MLP neurons of a small language model. Each row is named by its layer, matrix (up: input weights; down: output weights) and neuron, and shows model dimensions 160-255. Each number is 500 + 25 x the weight over its row's rms, rounded and kept within 0 to 999. Numbers have three digits each.
After each neuron's rows, "fires after" lists the tokens most often just before its 100 highest values on Wikipedia text that the model never trained on. A number after a token or word is its count.

L3.up203:469522489480517508534504549494461529508499516526523470519446463532514483527518519483488474496479530545492518517465487462529499483515500508490503473522482446519549439514533459510517550480481486538475504497499518529517497547510514512526491506470530491511534535508518543515482509554443496473
L3.down203:545529514525501503508487531517505515491491518488458441469497479519532533510522434484483449538470502452431440461469503511523495496493514475518511452477496490443457499522513480526485489498520492541511495471502513476479430485515484492494461513524501503473510533519487502506470498526483502514
fires after: " e" 28, " o" 14, " E" 11, " L" 11, "le" 6, " H" 6

L6.up944:489516527517429507534512532537480506505495487520477518536525548502472507526448523524513504509498488508509530521535515507493482505445492488508465504469498492500515510554480503472431505449485515476463441492516457498475464516518493520484538482521487487527492504493476541473486499498545536516
L6.down944:492529494438515513507524526551475472494469505472502487512490497537521497477520520485478425470464481456514495471506458512507520525543561504506507543527523492499506498487469522505513526544554477475496504478497498483453473496478506502505510488508481490483538498530492535531491552503476525489
fires after: "i" 33, "a" 16, "u" 6, "el" 5, "al" 5

L3.up27:526472472515456499529509489427493498489478494509535526454498496536466484478524494501492504545531511533470482485463496489480504464477508497454495532508499544478471510513513465486489470502519489521500495425536499460501503493531525503509514502507508527508439491506480479443494541499510533524
L3.down27:503511443487539507483522483495491481495480468453465470477477514523461495501508478537522453519505539508512495475510509478487478510467496483487538497504518525484493519527490490484565487545488501510486446530527511516464438478479503501497523465502538519485485519545489528555505491545507503543
fires after: " b" 21, " C" 19, " V" 12, " B" 10, " c" 6

L3.up490:513520541481502481477511539533534494483521479479523459555480484505495505497467504468502491515499517517464483463473518500529474511488474483490527486507509517538481473484489471493533485543480502534467486487478470517512459488499527482484537499474495550471531484533486511473456494460486513516
L3.down490:500466482472460440512480466470480496513486495531504489489491484482510458478517562512524473501473496509512490477495514548498521505481507522478487498439530471490500468539481532474426481489519528476471497473495519471516503515505514518508494505517483529563529452459482514494514492457518498555
fires after: " w" 23, " d" 21, " D" 17, " m" 9, " f" 8

L3.up237:525499483525513536423545508499506544502525462532529513496508474510470500506489523518487502530458475476535529460509511518487504505481538533527533468500456512458527499521519493552470463474549504540507518497493513530462471508453519478492485525511492494536501451548492450460447514508483462537
L3.down237:548564497456510450524508543515510450521499512515512477482450538517460533495472527489484545443483492496498491543431481512491490498525489469481470482524504495481512504500501494461506533486481482512490494506507473496528485531482525482548552491500514499466521530492522472515478509483486490477
fires after: " st" 21, " Bl" 9, "l" 9, " pl" 7, " s" 7, " L" 6

L3.up599:506516512534512534521482530509495534482489475525523506465466502438485471507528492469501473510540539516501465496505544525524471464506482512471555484501517494504499525536502508482452517511491510529480485521506502482491521493563518506493499475516470490477467514474525542453450461519510517466
L3.down599:536469498537475546480491495499536530498526457482513518477491537532506507499518497481509469497544536481515520490516520519553460504526482491513506539495453530461493466498495503485522441490494503499555492480460457501514505457508479462480502494521509556507482501498541483532498472511485493545
fires after: " G" 28, "g" 9, " Ch" 6, " g" 6, "res" 5

L4.up469:500488505519512495494508477474525523504535529462480523481520477529513477477510543554498527519453510525483487515521483512536494490474473540484509501490518499454515476509523534511467491564512508488532522525448503515482520515509472491542503518504478469501511475530509481478520513506483538492
L4.down469:497536437489512454504444463508495504511506506465513511515515493466498484469486510493514473509492506498503526532517524468489484542490524522510520479474482496523501518527559514478463476509529494512537482466502523527464501503520501482475537513449501484489503518477508521509479506529551481490
fires after: "-" 15, " sy" 9, "y" 8, "m" 7, " an" 6, " d" 6

L4.up139:511503512519465500526460478536478487489484495536483467503475520475557475509514500526513513520490501500454505514513501513464493497473473465498520483511509444507477496470496491464515473489504492527434490474492475541520514540503545507466503514488514483523538523497499493505472521520515522530
L4.down139:472508530469513492515510506479512543526481507505485460496500505494520497483525507523488466490493456506511498513470483484518454482456490497505526544485470478489450512544531512461532495504468511508522507494508477491490518500522486468455530552541521519486575474473491518468518480459499496541
fires after: " one" 15, "th" 11, " F" 10, " H" 9, " h" 7

L3.up667:505531496498527498492528517549534490496501486479486515495489484484513529515502560459502543494489526508511491437503494474485461525497486492459479516534521497474539477467514479526555487508488519534500524514508459488509525492532505499565518516498546545506514488495493495506487546481491527502
L3.down667:484501480514513492552480500494452485471549522512504537533481510502519489499515499497494490529508511490532472527518496529511459505453494489442503477474552486522470483522492501553499540435554505499498478509510530520493515469490514488507491494502488469495429512500516519477508444476503496531
fires after: "." 28, " w" 8, " f" 5, " A" 5, " st" 5

L3.up82:498504469506524464510506494518457488507477515513585476462506574497489499476505533507516486483523480488512509461483479533493480514483524472486480488504485502507480544477517493526512527475484445493497489499483524527449514501474497492534491500530507478492500521504466555512509501479482538495
L3.down82:515474515482516456499499512491454494523513505496478511500509535481465468516489516482474539463472565507518477495474488512520518540485481438483501491554470486507513514531472485515440526476512540511489513513517488445487516526511480473491472519489552471496504546498528530537509521505549512465
fires after: "1" 21, "cc" 19, " V" 17, " I" 11, "97" 4, "v" 4

L6.up870:515522516488549495504474535536461543463510500532545511497531482494498492474500521535507499522576516513519529465445492544532532476533517489496521497501528519521495460503465500507521457583472474524489549502469497513468481526526517529530485496550510497508476496513517499487498497523500502475
L6.down870:505480493516523491505508485491518497474444474496505529550487503477507529522460547522450508477480509501453585466499478501480487478460493521497484566485549510515487509475504514509492543487546495488500538483463548487483472515469503440489546480502486519518509503513494481499506499506485482534
fires after: "il" 22, "c" 10, " m" 10, "al" 6, " M" 6, "re" 5

L3.up530:504520482496533480561488499493440460534511471520488505486459538542467505549516483477479528546505524531511462520501484480475452559474479495510535525510502488539485464516478443501515513566490489508519512503481487479488542514472498517475480490553524489518493492567485497520508489452519531487
L3.down530:520501519523527517488481482451518473488499505502490513483523483474533523532504504509481506527474492493495500503481573494502480504443521442530499524511553491510496503469557524499473477520496547455498491513535467513504504505506467519517475498503497500511569526460505459533500457516483532488
fires after: "-" 22, " under" 12, " is" 9, "\n\n" 8, " (" 5, " F" 4

L4.up266:541476515519451484526536505489508473477486513458509500503505572525491529508521524523466488491518497511511539486496532480529503496508490525519505470453487500523526454505524524496517498493499501487508461481451504506543463497481525476490485545510502521473461512505478540468434502537451500493
L4.down266:494526473512526511522485521533479465499556470514518510482501483541524500506498527502500486506486513503521465513524470484452519487512498515536482466493476503510490534497506531513434500506482480480534438490476461514520511498436534465501468503501485506535486509510457475544485553507521488483
fires after: " S" 25, " H" 17, "in" 12, "S" 8, " M" 5, "os" 4

L6.up113:455513502472486455510521515511507484498484511481551493523481467489543542520446525483483503458504522536530507502513476486467491485496457489501466533506527496527544502465528478504506487500469488468514537496537529443485489495496489498511467461489494498512470551458502531468499521497498508551
L6.down113:531520507478500492512484489451484496487473518500487522516440546523489521517474505453545491491476500539493489442497529543472523483547470491498489483513510477491457482503480516507539535529527521445514511488493526500465513493526513453509438508471471523512500504487497478494512462499494542520
fires after: "." 19, " f" 16, "at" 10, "," 10, "ampions" 7, "ap" 6

L3.up148:524522496500506521505531480460532499495540519515487507477426442519492480501465507545502468497512466493477482505516451507531486483495476483547533483507494525478509462531484526468487511490457463541518518510451519503528510484513467478477501505498458522484483458497467467559488510481503513493
L3.down148:518468509491501538492516473492456492509513442509570515507508525480478484482476517513479502511518506527493503502495494483492516507476435502538540446518465505485460531490517485485446491531528546519478526502526509536466535490484478517508506471483475510503472530531531525473532531518491535509
fires after: " D" 27, "y" 25, " d" 15, " I" 11, "D" 5

L6.up169:538487463516533492515519471516482480494496515501515458500502538466541460511487536493501539510452469470540501514545562451503472533534470480517491509503502507491519480489450514505537502523483502475508523537548500498482509500544506464523494519479480530470490527537499493490482530498483490507
L6.down169:469477525526514486530489505504479537466543518498458479445532519493488462488477501482548533510480521558513514498477505502478508550497515484519477489543463462457527482465508472505469536452496478527506516452461533516486501510466503479552534492487514524448523464521488456515534520523440507468
fires after: " A" 16, "ap" 16, " F" 7, "^" 6, "A" 6

L3.up653:494507522480528501510515495494517471517464487503514495500457456494507517488526460505505494459536510531546437536506490515534514526512495483472509500454540452519499498523509487533518503497512512545516523487499520502507527474524521538473499462516493500513542501456487514506549510472452494470
L3.down653:514490491510497537508468506502538483515515462535473444487512463529475513512512506525501491471491483533493504447480527495499499485559545468521465502486513478504455472487540531511483477475522512496496507533484506527544560496469503509499487490520509444510492492466501452546541553491527509500
fires after: " v" 17, " J" 14, " S" 13, " D" 8, " V" 6, " cont" 6

L3.up170:506511545506541490477488502513547504551525507507511473502511460517499524466476509473471454520522484504481505504515462492530485540466465504513512463509519468463486519512497509519410498490470486550517505495466499502506514459449512498462470489519528563491564490524469487512506455482491541489
L3.down170:496495504507514476508545511502464493546466453539505503489475467468545490455505498476490507499508457543512504509486498474557481469504511447464469574509500471497497509525473511512519491523542495527460485500522474489473465508482537518518501469481540488510527486501525471529482496494487480568
fires after: " N" 28, " d" 20, " I" 15, "iv" 7, " D" 4, " Is" 4

L2.up130:504479545508479512492483488493469444503468499493482487541509550527496504498483505486529499484505522466512480509521504481469493501531462503518511559552507502461495506505471479511526533494500516516453518507554514474480468536460534469525484505484490477488529510521488507515449520521492482507
L2.down130:495467511499485525516482493520496470504496515482496478514508524515491516467475500449510468478508500488505503532542477511504494498491474496522526540553534507466527489505476498493521509509534517518460539517517480496459474501462558474501451513473472470481517520508481481489491523500494475500
fires after: " A" 25, " o" 15, "A" 8, "ru" 6, "du" 6, " le" 6

L3.up799:511466476447458451508507482495477486474505526443530489463503486500496510478509510488501485478478567479505510527532510466523524519555497535538487526464492509519471524520495480547517516495508443522582514487493478504502462542475507493484530521495523458512517517498526472480477482523422480525
L3.down799:478472481497479487470508506538531524479497501454465454507494539510521466502523495462508487465522545455474473500563466506486513519477467505458445499497512522464535480526500512464560501494472482476501486534471489509522507503476571545520496482484539512507502465552502543481476464515495542507
fires after: "-" 31, " ar" 13, "″" 12, " Ar" 6, "==" 5, " \"" 5

L6.up991:499526545518502497543507494502522499508502541517540460505475539496471494488545512499518436477549457494504479470502493537498472508529527518464483481494482505478489487551498464499509493504475510529484519494508466484462494454492524470500506460491528488556516473473473460487532480487476532493
L6.down991:510489495448542483527485514470450484500517528472508504474491509510479491512472459542501510537476498505509504516480525521504553451518499499513502519500537516475465474496480492484463518504528503495501522501473531479513522495532523516503453539529518513506537515467509481476480540534516495512
fires after: "v" 28, " I" 13, " v" 10, " ar" 9, " V" 7

L4.up967:491541488471502492526497500496466535489456544498518472516492504518484520500484497464475536507484501487454466481494516463493468477522520480487502473492484512515517475473492497469499505468473521519493534462468528467523475527532504467472509482510516538507568511548501508554495539481463487509
L4.down967:526510477495522507492482530504478492441481478496523480501540518495516494457514515496469495494504518463469511484502539487520485508492456569500472505528481499509475479516483499512486484473491489491475514461485512477513510501492512508491534527499507501511525536479539529523472522536522479477
fires after: " " 22, " e" 13, " N" 12, "y" 9, " L" 9

L4.up724:538487518504514463495489501539446460554491466540456504488503540509501508508517487534472480497514478527502515489522566462474501502479523495509486508500515473466494462511490500558474516521529519531477469507514544499544540534532518549531496520503507492516503488497526523513475517447485506529
L4.down724:510499485536496537487487493542505525508516447473509489470498485484479515502463466515508481516461486517533497488533495535559480510519506546538500497499558473498513505549504525482473542506491484502531549468491453506513513469494502465467474518471493510542481494509464503494491520511506536524
fires after: " f" 23, " be" 12, " w" 12, " a" 8, " the" 7, " F" 7

L4.up689:503463514481514484501478511510540472471494543507502485495492456466486531526479557495490515484492512498519471517496528529528488491512548515494506512499452453471506471460498495499510513491504519484482480507492468481521532503540507462501491571476504463477500502480530546518481510499506512433
L4.down689:494475520517516526477521434491474492473429482490520510511471495497481482481567468484474444529511468471493486538480511551530509492454509490475501540494507505526501459511478506480485506471543559517489511473549488534490499487497476486490526465463520472496538483488514522551556456512478488521
fires after: " (" 25, "-" 22, "S" 16, " \"" 12, "s" 4

L3.up201:449515442504480490516551473464520524512476481533437468514472530519467509501539528509510520515492506511532487493500470476465497505493519495508505484505470428518542525503499484509486503531526482522475554468505491486505527506510519517491529500499484486531502522541524476496509497461481497499
L3.down201:514511531525517490468450510477496500515556451503501492544554505487553483461493462507512491516473494493474493559512540502488496498481478451511527567545515497523504498484511509476511490485511544448491505499516468479506482514543506497543496527481472547478510487481505468540495518510484452453
fires after: " (" 44, " \"" 9, " un" 7, "==" 7, " E" 6, "-" 6

L4.up665:552489481442473522501517481492519501501507446515522520493464543549456529485479496530530513516509494510467476496500506487501475520493508512475512480483503503460469486476533464488553511508521529489483478435528456530481516479498498496447497461538533474480508494464505510552502529547536512521
L4.down665:483498522523486496493474454485526503505542497485491493512495546507478472483523466535511501479532536486462511447491510527484512529523491517465478470524499526421488523517508500500506471490490514510484492485519515493497542483461515504512479540477471524516498500506486493451504465480524431507
fires after: " s" 39, " S" 28, "ou" 11, "S" 7, "s" 4

L3.up278:539540479518482545481530501514514499500492521511476503485551519495502521516483541498496457511488489497494498486498513493531486490510453464489453502504462455478471506546484503483501470516535536495521550476530537473474497482513470499524550473518483506453473444492510505465482516466504507455
L3.down278:497453490495486500524537494459488499536487446520465491567541525468499467518506497489482511472467460485483511492497531489461503497498541504471480494455484528508468483477489502467486479507510486518509490519493465535492519499530483524508508552511470511463516516504477508520497516503465451535
fires after: " A" 22, "A" 14, " E" 14, "th" 10, "d" 8

L3.up54:442538489483522515520467482535569503510484507527532548475499471538515500521517483470514459522487510510509504505507511504503471496509506512483492546463475484464495480466555517490514470506468485520501511448479500505517513481528508471486524459462503492444520496501467533468499500491481493517
L3.down54:524470522500484542509500501480486526548463530518500509468508495520483466487559504497488495490486529496533520539535508473498520509545535553462524465486542465526507469479495486465507518540479512534473481524554504501468506547522483509524495457471491518500517499505486552490499477514465489503
fires after: " d" 22, " W" 16, "W" 9, "," 6, " An" 5

L3.up71:446467510494530529518484510540502462511495463518487514483485496508508516563490528552490494490509498517486487436471469501510481502503485507509547519527507448490476456488493500481514470520493541547512514485470471506511513472505527516520520519481511455484522538518494493476493495512479506527
L3.down71:473497484513512481515485483510480536483497464470543543532513510516486489531418478504523521507522506507528512504476518482524494496508481483523527476512522486516496511505467510464483477484506498539491511490523517543465498476532488539505452530507514503527477442525498531489496467486497542489
fires after: " H" 12, " s" 10, " S" 9, " h" 8, " B" 6, " d" 6

L4.up499:517496472477521497511488481479487448543466448499467512474497527481530538528502545481499512447467485530475504494435458490476484471512540487503492482429513491483489458499504502486567517525494526536507521484456455524515508487472511466466510468542495494471489507528498489504516539476509487518
L4.down499:485488460514496493486506496484529494512510507488520492533539495529429527505473491474519523499518494481512531496517524530481503485553492493480514530525528551528513448518484500517460537499485484482523518504512517521550504525537484491468549490510468522536456484477532488510498468477520536520
fires after: " s" 20, "s" 9, " Br" 8, " res" 7, " was" 6, "ed" 5

L6.up186:481502515516502473458547517521525520504548490508453451509513525501536484477532453495496524476517478505491515500477498457522467499492487493470488456457534516493509516500509510448531555494503522485481453496500496544541507505506512525501545461491536517495460535548498505536572470476492517500
L6.down186:525518491475537509510507551519511489490491486494500490515471481498454519517523516521475487475498476476480510512558470504505494489568492537501480504502499520530493474494523514526485458525504485489540543493493511439481510481528469501477508465498519493522519468535469508521431453521493508508
fires after: "r" 14, " d" 12, "et" 9, "ro" 8, "o" 8, "ra" 6

L4.up621:522465487523500505501526497457468455466512507513532511435486523528496485494501505514500501539499461497474495504479494520512463479536515535513551477492483530497486517505507475502435427523549501512520511478489498511498480512569544520479513524494481489499513502487488455495498513524498492476
L4.down621:504449501514534476499513504512482485479520491491466507525477506499465468526478420469526489508533517504477484490482475513502499489493483498545520450510477517486502473518476487512469482486482507550505489511532521483441499499481518508516513488438516491481472481495465500473503495515520483521
fires after: " J" 23, " St" 17, " c" 9, " s" 8, " C" 5, " A" 5

L4.up880:482472516499510479506489514493468495459514540487512501480462478509509486514512502504493495478566528495487495493470503538488498498512521476501497483532535467503476476506511494483504517524457482523446533540487490516510469549522500471547487472511492450476499538514469467504547491513541512513
L4.down880:478511472486492517507468479519489483477518509478508503544481487477537508505495487498491529499525522491523452491541482509501526462525485496517483486495503529527572525530503510532476514491481478485520526513498505556518525494482488517478482491482494493502531515500483477491498441546455489514
fires after: "m" 13, " Mar" 13, " C" 9, " M" 9, " m" 8, " " 7

L4.up973:478485500515467518505548551497490493483478554478477534464538468467525474515491509491466462518506491531471467501499514489479501439493473483496568503510513471507500463496473494454517517449494508490467534533463474492513449511517483493498495498521505514525513515487499531488522535465466470501
L4.down973:476562491479504504510487486461493511485480494470492506545504524440479500484501467470555484489460473501505518463498558527458516462475522488463493441486499493535522481507491478519524514498477530496519529529486525511496447503530495505493530510494485505477498464478519488470523510505484531467
fires after: " in" 21, "on" 13, "f" 6, " con" 6, "|" 6

L4.up907:469493446503482476496479466533543506469502504508530490493516509499469504492480492527500491534533496516499501486521498525512493476508481512511495487504522454483498468526488500481519494505495448477489496486555503463498516484528438522488501542489558452507495508494494479513500539538480521525
L4.down907:479505490518528485463494497502488527509505563498502505495494489492527464536500486536494471479514520529454462523528526501502479533426526438481496517524474456489507522524502537489483481493510481491541511506466475515467457472542493509488463499449478540524530528495489497478514479463528500504
fires after: " " 45, " c" 10, " l" 5, " h" 4, " L" 4, " d" 4

L4.up893:506485529525507474428513517508552489515470469494407518491492448516523481460485557512520533479461517496505526557480502492483455510488534504505499456507565517489480464491530478469524545539517499513518536478476482526533499473497531516455480519544507460487503537493505495523533503524491490514
L4.down893:512514521497523485514495532505459457462483525494528498513492479491527506474515465508543472507502465485489513527513527477533431486531542470530520472493471472464482501533476530478535537491491518500510458526487467513490491449472505473473508495480539507499484508470504484491560544475492498489
fires after: " S" 19, "s" 16, "ss" 9, " ex" 6, " res" 6

L4.up762:490514496500528530482488488521477512480502521536498506473499527526505540499491540507557531499482479510473502538490517534481468520493457467544498523520537490483477454510477484541487484512487525520529514522515517534511495514497490514516484480493461549500522540521499522515481505459486522505
L4.down762:525474476499522507486441530474508504514460472483503525555485517491522473505516498548526469499497473505491475480507497508526472500532498475533483471489525469475491517497489495503449465479499504555495497497491479538459484513486478506521515500483500521516473484515457484521499511521503476506
fires after: " f" 20, " A" 14, "er" 6, "A" 6, "f" 5

L3.up608:520489518530503556488489497456520455477443515485513539452515457531504505479496512487538489529514493429485489519517531548512502496503511488479493494494485536459494514513491492512530503517482461508504516443487511519506529466499490493451481548519534540528503488493456506499458512474477520521
L3.down608:562527477509508532544479546506518452458529475501519471502466510467474496502532518516468507494513463506495480479526515465519501480510547490554511504505522521514495481507562511453500526460508518498491514504520490500492505472511551495483505496529496489473473496477462481502521493465486506500
fires after: " c" 21, "nd" 11, " cont" 10, " sc" 8, " C" 6

L2.up829:457512538458487539510479506490494552494537468535537486476526559439497564503505485487511478440515508500526483470455479500475480524512496538495492508539491490559490506526484493492524522538531529477482501515448471499484539473539525471500430507486480491492514489490488497575496473523465511527
L2.down829:515513552476483490516502522528524518487496489530489492522467498472499561490512493520484452475494543515522513491484522476506477515509506510534471541517499485532516479543481486496469560494506468461511533532475565508464484520534518504531492510477445462498490476448481509537490495512509518529
fires after: "ubl" 23, " G" 21, "rit" 6, " B" 4, "uss" 4

L3.up393:505540510530501512513498514453506513548502525491485546531497476502496560491507454525486497509485477483473526521523499465470497515459538472510504487472491447492486488505500509515569521519506498487495508489471511530500526478487490501498496520507498465520521489500469499540521484491491483511
L3.down393:467464480466482526438466510529528507484501498496538488486479463531507530460467490479505500461497520514461541480517510496489498482460491478550502526454525509511519488541516492486495465521534492509526492508535527506542560488490475497500470488494488484485497489518481493555513513463475542515
fires after: " " 36, " T" 17, " cons" 13, " un" 6, " t" 4, "act" 4

L3.up406:508508498495550491494510488492466517458489558541473493491499523512457518490530483515502511468518484507553495476484498451485508538485499512507505516500501448471522467515476496463482496524507521485515524525506491505503502520540444509484531476512527463491489487480504556532505512501511505509
L3.down406:482510473466493476499482492446517475485501496517517495526506534502505493452530502453517511458482518521521488476460477557504482482531528497560489471487515504491495484525511498529464538491467512512536469494485496449534535540498507475503508481505484531511559520471525532556514500466472467483
fires after: " O" 16, " F" 15, " E" 10, " M" 6, " Pro" 4, " " 4

L3.up51:551519468528517500448462536494517480495504480513483494527518556498492461473482492510488505484507465482504534502521476504495499473553520476482494517465521469473498542517527490484491530479500467526442480536526511504499547518522470457473484523525521496510483479547511502526510514533442501467
L3.down51:519510498500463457497518495502480516558519528517489507437487460434478451510522528481494538528472505531457490502498488501506508501498493523529500474538491459528511488453489501500496489549447502480501503508464513496491506484509545505507539487510473514478528544507521515490522545507491521474
fires after: "l" 29, "r" 10, "c" 8, "pl" 6, " rem" 6, "k" 5

L6.up722:448477505550536491512496527496507529479533509541547528457501505504502486487467500539492463486528494451471466469504489497510495485495500522520503488518504507535512506565494498509483480437480487463537469496490464485530497484528519500478502512455551497473487500462490526476490495517463503532
L6.down722:491496554485510533487454518525502511486509468502526533531474480516505467481469500549478493518463532496524492538510494525494476501560524447513460509523455525525512507531479511504491474467432520457473485523524529510484506474522513484521475471528523482515535440520502508508504467535475505467
fires after: " t" 12, " l" 11, " sy" 10, " c" 9, "y" 7, " n" 7

L4.up920:511492506499506515482511478459502524504509541524506472511501493557439486514482511499502466519507493509541496496503490500533480515502469536515505487500501485503511506487515511495509504508488458507463505459487498530515460455496503552459486524526529480495521520526451516508438500516500429551
L4.down920:529515508474497496524503509503506492514463520488532431493498515504497550568486483542514520500491479544514506499547500518506524503522484507445481478501465500471479468512491486463477496469542501508498503520473518523469483503475490475490508525501535476529531504516491502528442505529523494484
fires after: " H" 23, " P" 15, " S" 8, "l" 7, " L" 6, " K" 6

L4.up736:495503476519512549533499521484505471536444542457540501519506495538510507494472517523504474535535486487487487487526475459497568514478495528473528496481517454495491442538484490500523531528486521479488505520463520515499511474488496469525477504497521508534525514453503520482498519482460492471
L4.down736:503454530524522543491502508511510521502504484503506478509497488483502525497517479490513473519500502475520522466515486523506528470526499533490476504514507493432479495499514514531455509502549533493495521536549492555458478489486503476512537470514499504467537478488495517482508507423472503456
fires after: " f" 17, " T" 12, " j" 12, " con" 11, " t" 8, "on" 8

L6.up658:559468451505524519481507535534470472520471467535495550511460503493470532508532513497546525496486499514526480522508584534524489525488517452537519497542517468511507521518485455524483485526520443553465476486490481515511522460521473457508501498510485527505486480498504521500435526448422504518
L6.down658:542497504509500460471504460450498484545502480514511470497492506536489483570485465475521491511500543547466483468520453507491529521510509508558477517509476474527500470500502517482527489458481520434528515498468462500502551503494545518539472486489513496495505545503489526456503511517492483530
fires after: " sp" 27, " w" 14, "f" 13, " k" 11, " f" 11, " was" 5

L3.up750:532508493511483509503525479527479487494495547483527535508486511493563445515523525480480527490488515486515502535530503491525477471487573529492505512507466480509480484504477476526500530492498457526558474483477460493544520483519473524504531508505472477512515511467533516500466535534498515472
L3.down750:480481444526514484496532447462469473503488516501483471468481514515452521466509451476484521499494522479497499538492481523521523513529516516460508483491515502530538464504522523467484524453533493492489523503486524480487489498504511459501507478491536497480507493513524518484498483500492537454
fires after: " un" 33, " (" 25, "-" 11, " \"" 11, " b" 8

L3.up55:515502449492490446511523503502510503510504480501471492485517493487522480493489523547485513510522513527508481487524502497502463444481532522510461466509436503493475470482505522529506515507481471467502472463475527493541504438539529517503501489479440493528475478484491504465484530523434475515
L3.down55:463508548524466496477525503529485507499497470493530481486503450507485528491468508473519488463519498485537523509483493521502514514507535512542480508494566520545538513533514516471506499497527504535513506524517452475478500539501484429487556530482506476519552473507544467540513530506492539466
fires after: " includ" 31, " (" 25, " \"" 6, "ouse" 4

L3.up1008:504502502500525494475523495489500508482515525533546496507487503497507519518482529507465488529487491451485493542520479493521466521527504510521490514460501530476489438507527517509541469508478433525549457474498474504480509494477513561470522483492460502504503490517443514517493505500472496458
L3.down1008:490491494520482507509481464482496471498487457490447486541504525529479472488505507462528479477540546497508486516535497519456520501496470478476504504531491524470484493510555498514480453518486515517461500533508486494452491505473501501505496511494432513490503517481537503527516512452459537524
fires after: " D" 28, " d" 18, " m" 13, "D" 4, "8" 4

L6.up916:504521497456484473507520553511492483530490476527522440538486486543459500532480545512527512481474489571478505506464551499451502495519509557480516509488497489485504490461487518500536511534487522479499478525507510538466496494494513508505500498483520525471531484513498513505509484471496464510
L6.down916:473515503465498507481495432506462490500493466505510523526527494481507470519478526533533476538487535519484497515497516493531514485485526481483552477538550532487524513511520527510497536477495492491498526536510509474506532499521507512489422530457523508526513463538503480513483508489487538493
fires after: " f" 20, " F" 16, " w" 13, "f" 9, "ash" 4, "F" 4

L4.up815:493516527460520513491524524488498487541519513506490435507463537516516539490505498535508501515448490527483488479459462494505499488492496527543494509514466475482505457544492496473523538471512504520514501488517473504510521492477511501504533486454478517479513539500493476492489546496490505526
L4.down815:516559498487487516508516527563517550488500473475527492495500494515517486486499484522497460528527506464475518525471495499490451479508464520514512502445509492510490496510506472504508504532527493486489511488482497562523493496497524503463481508493474469478480495483490484487530483475478479526
fires after: " o" 21, " L" 20, " E" 14, " e" 12, "l" 9, " O" 8

L4.up136:503494478522490552482528447511496508499500472520497457480494498514504473477509511510490462489486487533524516498521496564491508477516481539522488499540491519502488547468509466480526516551513500524484539467530505509489508436523441510479519522517466444455534514541473515496469446510511492521
L4.down136:520451480469516494458517510505515497501508477496567501493439463469530520481483515507479531521516514492445500502490510557495484462499548504518467458474495530509458524489450482456487487514487517479497498554485523484465484479502532527507514478519465467464479523516456499487495523524466505469
fires after: " c" 22, " p" 18, " P" 14, "p" 5, " S" 5

L2.up532:464488492504503560505497542475492504455539496484510517488530526500498535492512478483509540475503555495506479519475533493495514534530514509465503521504532512568501520531470496470513542492510515493493510548477510509454519486487471497516513502504489485469506489482471497506495460472486478517
L2.down532:512506529471474513547506518483504521467545518496526491495476514488508575464544521508479490499514526544528494515451537538454466502488527548507498510498483489502527487525477512524497513500501472483516475534482509521457524472503475517498501463479503502516503483489457507534490492506519506495
fires after: " =" 47, "ubl" 23

L6.up645:490501531507524498470458501492506485465489505504516487472539536498479488549495489470509468507514489538522473483477513509537503436510512521491562551504495526487512464512488541479497498485471499562510509493505519540520495503541504469521481519544527468488528502469504516529485522523519529511
L6.down645:517525509509511469492451461487469538453518512458514451481475515507477474518541525489540494501487472480478531488533528542544472526456505541507484515465484541460494524476435475481474495488510486498549479533504501496522520502478502470475464538526507509501511456492540507493497503493483462492
fires after: " g" 17, " Al" 9, " G" 8, " N" 7, "en" 6, "g" 6

L4.up56:456434486473483504472529479494510516486468535496491543494461486458535498507493516475509501507522465525490495506557447493469469485553503509477463548516529459496486509494469454480501492515499502510525499502500488504499486503537488514508524470471457498531506518509528491469512533490504486475
L4.down56:497498506479538527492514515526494512451498515497478504511541510476526511492453507536474502525506538490502528541535527489552455523476519506499507516530447516462459530504493487453538479448519465501478494512524481506498501484476509476540428521462511529531534498453467483495497539465505504506
fires after: "ur" 22, " s" 11, "ist" 9, "ent" 7, "ot" 6, "oun" 5

L4.up566:518483489524521532523498502522504491503540479525498503484505515498474451451514462493492508471488512506541468471500558527530481496512505502505516496537533499488528495482513465503492535537471486471539441517498480521494533499501504479508510489501505495548505469517495529502506512464412504482
L4.down566:483506529502488541506466500500523493538484497539477481470502504525480516505505501528548505497481489513489519524493509464467434494456493471497550507487513498472523491554493487472533460469450517480521505521488487477491552505567478520519463487523508479513484481507494494507515478472516488504
fires after: "\n\n" 15, " k" 12, " tr" 10, " m" 9, " v" 6, " sp" 6

L4.up708:524460497515504512514522479499521501477524483483473518469477504528491530502462553494506497451515510511503487479501480504479490494480504482515529502479515464495506493516507472489534512525543530546483467467532515508533525497535519564472512486525540477507493537455483528502494493496484484516
L4.down708:522500486524477491517473484485505513516500440529472544480466496510443540505506466510531493503529505488482470472518482490491471535478495478525483522550482482475480494474523464582526510527491480557501505504504525502497495547464485515530505522526500496486460521444517485515513501479498501494
fires after: " w" 16, "ort" 12, " s" 12, "ou" 7, " ex" 6